config = dict(
    n_layer=8,
    head_dim=32,
    norm_place='pre',
    norm_eps=1e-06,
    positions='rope',
    bias='none',
    init_mimetic=0.5,
    optimizer='muon_hyperball',
    warmup_steps=200,
    final_lr_fraction=0.0,
    batch_tokens=[65536, 131072, 196608],
    steps=3975,
)
MLP neurons of a small language model. Each row is named by its layer, matrix (gate and up: input weights) and neuron, and shows model dimensions 0-95. Each number is 128 + 32 x the weight over its row's rms, rounded and kept within 0 to 255. Numbers have three digits each. A neuron's up and down rows have the sign that makes its largest values positive.
Before each neuron's rows, "fires on" lists the tokens most often at its 100 highest values on Wikipedia text that the model never trained on; "fires after" lists the tokens most often just before its 100 highest values on Wikipedia text that the model never trained on. A number after a token or word is its count.

fires on: "\n\n" 95
fires after: "." 89, "=" 5
L3.gate364:142115093172044147156149106159166096150091160171109123103187157189182155167155074088103175067080111114124148162134119081152120162159144148186137094071111129071131149081136108137110078095109143085127083095124117101039092132114126149146072170165095107148148135156161083127162145155124035139
L3.up364:140090102152147091125118099106145104127071150186153172143121116192113200123141036110089144078164125082131137096111141101125120114108154099168136152082061132173121061111155117153140092151178123115116098170148088066084133131047175137130090135119100133111092080144107106155183131097110131189

fires on: "=" 100
fires after: "\n\n" 100
L3.gate116:049105123148180158081088090108136130126105155159144094140156099139103137107113139194153105132118101101145096147086124140094201091086129086143109101114066139125072105143101130161118146126126106116112166080079115099152140148090178058136115154043188113146131145098089233118137200140156135077
L3.up116:104064106145046143151093151172124083139113138138173125121140113143089158130139122197121143109157147163028157174098094108137161126121106155178132151151116119143100113147139176103094112136101108193173046147085151101166150105120166133168114124097167097147144125075124136152121166110147163139

fires on: "-" 82, ":" 7, " -" 6
fires after: "\n" 75, "\n\n" 7, "\n " 6
L3.gate651:145099106147060108161094180175103134083120106130122151144090129150151171127183186094157088136113098053190087107083101167130141142156179199081129136142095151134099067182101157171118148097157158160138163145093153112127146111128089164157140179093153159135113136151191143090182126196153142087
L3.up651:120147096156180119100047118129074143164125126133129125154167111150147125086108196130126121097158134064152140167140142138093079120101099147196192194174083164127063115158169176135118166137138138121127154109124115101150101087180159133092114139085107146128134085159065167142142138084130101161

fires on: "\n\n" 39, ":" 16, "-" 12, "\n" 7, "/" 5
fires after: "." 31, "=" 16, "\n" 9, " Country" 6
L3.gate117:162074080155134163122150145134130130182121164103125171114162178179144066178120131123097136136132127119122098133063105133119181089146172126144107165098078205093154093130052158109124089079089102094131155140090168121158121092126069204112103109107124048156135128151141148051114144166199094111
L3.up117:096105127159117143104104148099099160142107145138181138114171193189130128176080117120096080164152173092171090081150062188069107170136115145091120159115087155133112146094135056140055137086122132137141171112102116172123118107063133132094145150119114135109138132120104133092129121161110117133

fires on: " |" 25, "|" 18, "cc" 8, "\n" 8, "/" 8
fires after: "\n" 18, ")" 16, " o" 7, " |" 7, " ENG" 5, " (" 5
L3.gate460:151150127146126204159157177100170117087218044147119200115113145123099078121125077071069132144150133120184103074123126130146096136151118133151195151169045141104126148096171138131106107146114067132130137119078119133095086135092177100164088145119097093145093146108149180160118121179169165171
L3.up460:073120109165078169102121187069105115170091129151163109101102099143094146136098116145131144120159126140095157217098137129159101144131109107074172212155111169106180084164115140123058136126158189087095077160137127115152127123161075140067122128047067116076114111123077159108126119148145130068

fires on: "\n" 31, "/" 6, "  " 5, "men" 4, " +" 4
fires after: " |" 45, " All" 7, "|" 6, "]" 5
L3.gate594:166148201101099149133174168119162126148121090163157126133159118130143104122136104105058130148163032091086101139165166107113123082151070168080077101170099160095141086143065092115146147124171134139154100127094104096083070138141158139113081122062149102140137105146123160093158105125157202144
L3.up594:130157162168082130151114073168151132188121167142138133184160133117093152106138151098155153139114156144124126075082163183167135116166137127067146139143100214091093104145085177097150195130166136179175156116170108163079096133119116131177127095146208112148137106062086169105101092133116099154

fires on: " but" 46, " and" 33, " as" 9, ";" 4
fires after: "," 84
L3.gate662:091101099114123082132086139131119129032134174140108060179104137213124132084142099156092141105127116091098100159101123145107097091093143116187119051167155109116148076138097143134169135104149134073122116130101085125141181149153138150179145148174197130127119167116157119095087123145169107137
L3.up662:114126068076109174132080183132107098114063152095086074148134142154080128135077075106143173070157146085110127159136110169098091086158122154132087116176147152137146132154159148173134149127125141100050105096135146087135110123153137143134130134140113115099106171099159108114090102135152140148

fires on: "=" 100
fires after: "\n\n" 100
L3.gate194:079129178169114165133056160128107126150067167175139098172154125157141115121111117151128138133202093106145114094143091111104188148172136145144159123096112159128170142116104103165155154181135150115091144095134132074093180098132159056117157124039132143139147115100163150134162067115132077048
L3.up194:084122076159148156149111077137127140107095134121164129082127151110097118092055136150120148091193120124132086156143108084124141109108162126150173147120165154137144088131075150101080134166126108166070155150116128132121052151125167129106125126134149102124117134162102113192121171167145186118

fires on: " and" 55, "-" 33, " while" 5
fires after: "," 52, "\n" 34
L3.gate680:090129198055124169134105128154134121140111146140102112086099150096183161118148112157101108096167094141136055168108125143116138099134119113184120081239103187191157097141113086115130124198135132124113143090101060181054110135172109129064129184138130145120093136199090159131116118147163080081
L3.up680:095150130108166168110156105127099131165085142139127130110094149127190158157135076154154148150135105109162149120154148159085106085091152163127087173141092125104103131144148132115125167132120125164095172084107080146134138087123092075129175179127164178155118119186095157093111114123086122066

fires on: "-" 54, "|" 20, ";" 9, " |" 5, "=" 5, " •" 5
fires after: "\n" 71, ")" 5, "=" 5, "-" 5
L3.gate334:079180078156099150130149149084077144116109100097182134121095096136126123096146097183125167116106150112152103149139135114125198125085140128066134126199102124186138106164153173093069171106137084078137088153105118120141116087140137092099080099092144077145155129159110155147136108142156130145
L3.up334:099186113092087120082159176107157132081171146070162242137104129110158162155135130118091096109178148090100112152114096179149130107182104131148152127165102107155143087135188127140152142085104109124073135083159126125117108110188074151106131129164160108159177144150115141099117148154153162137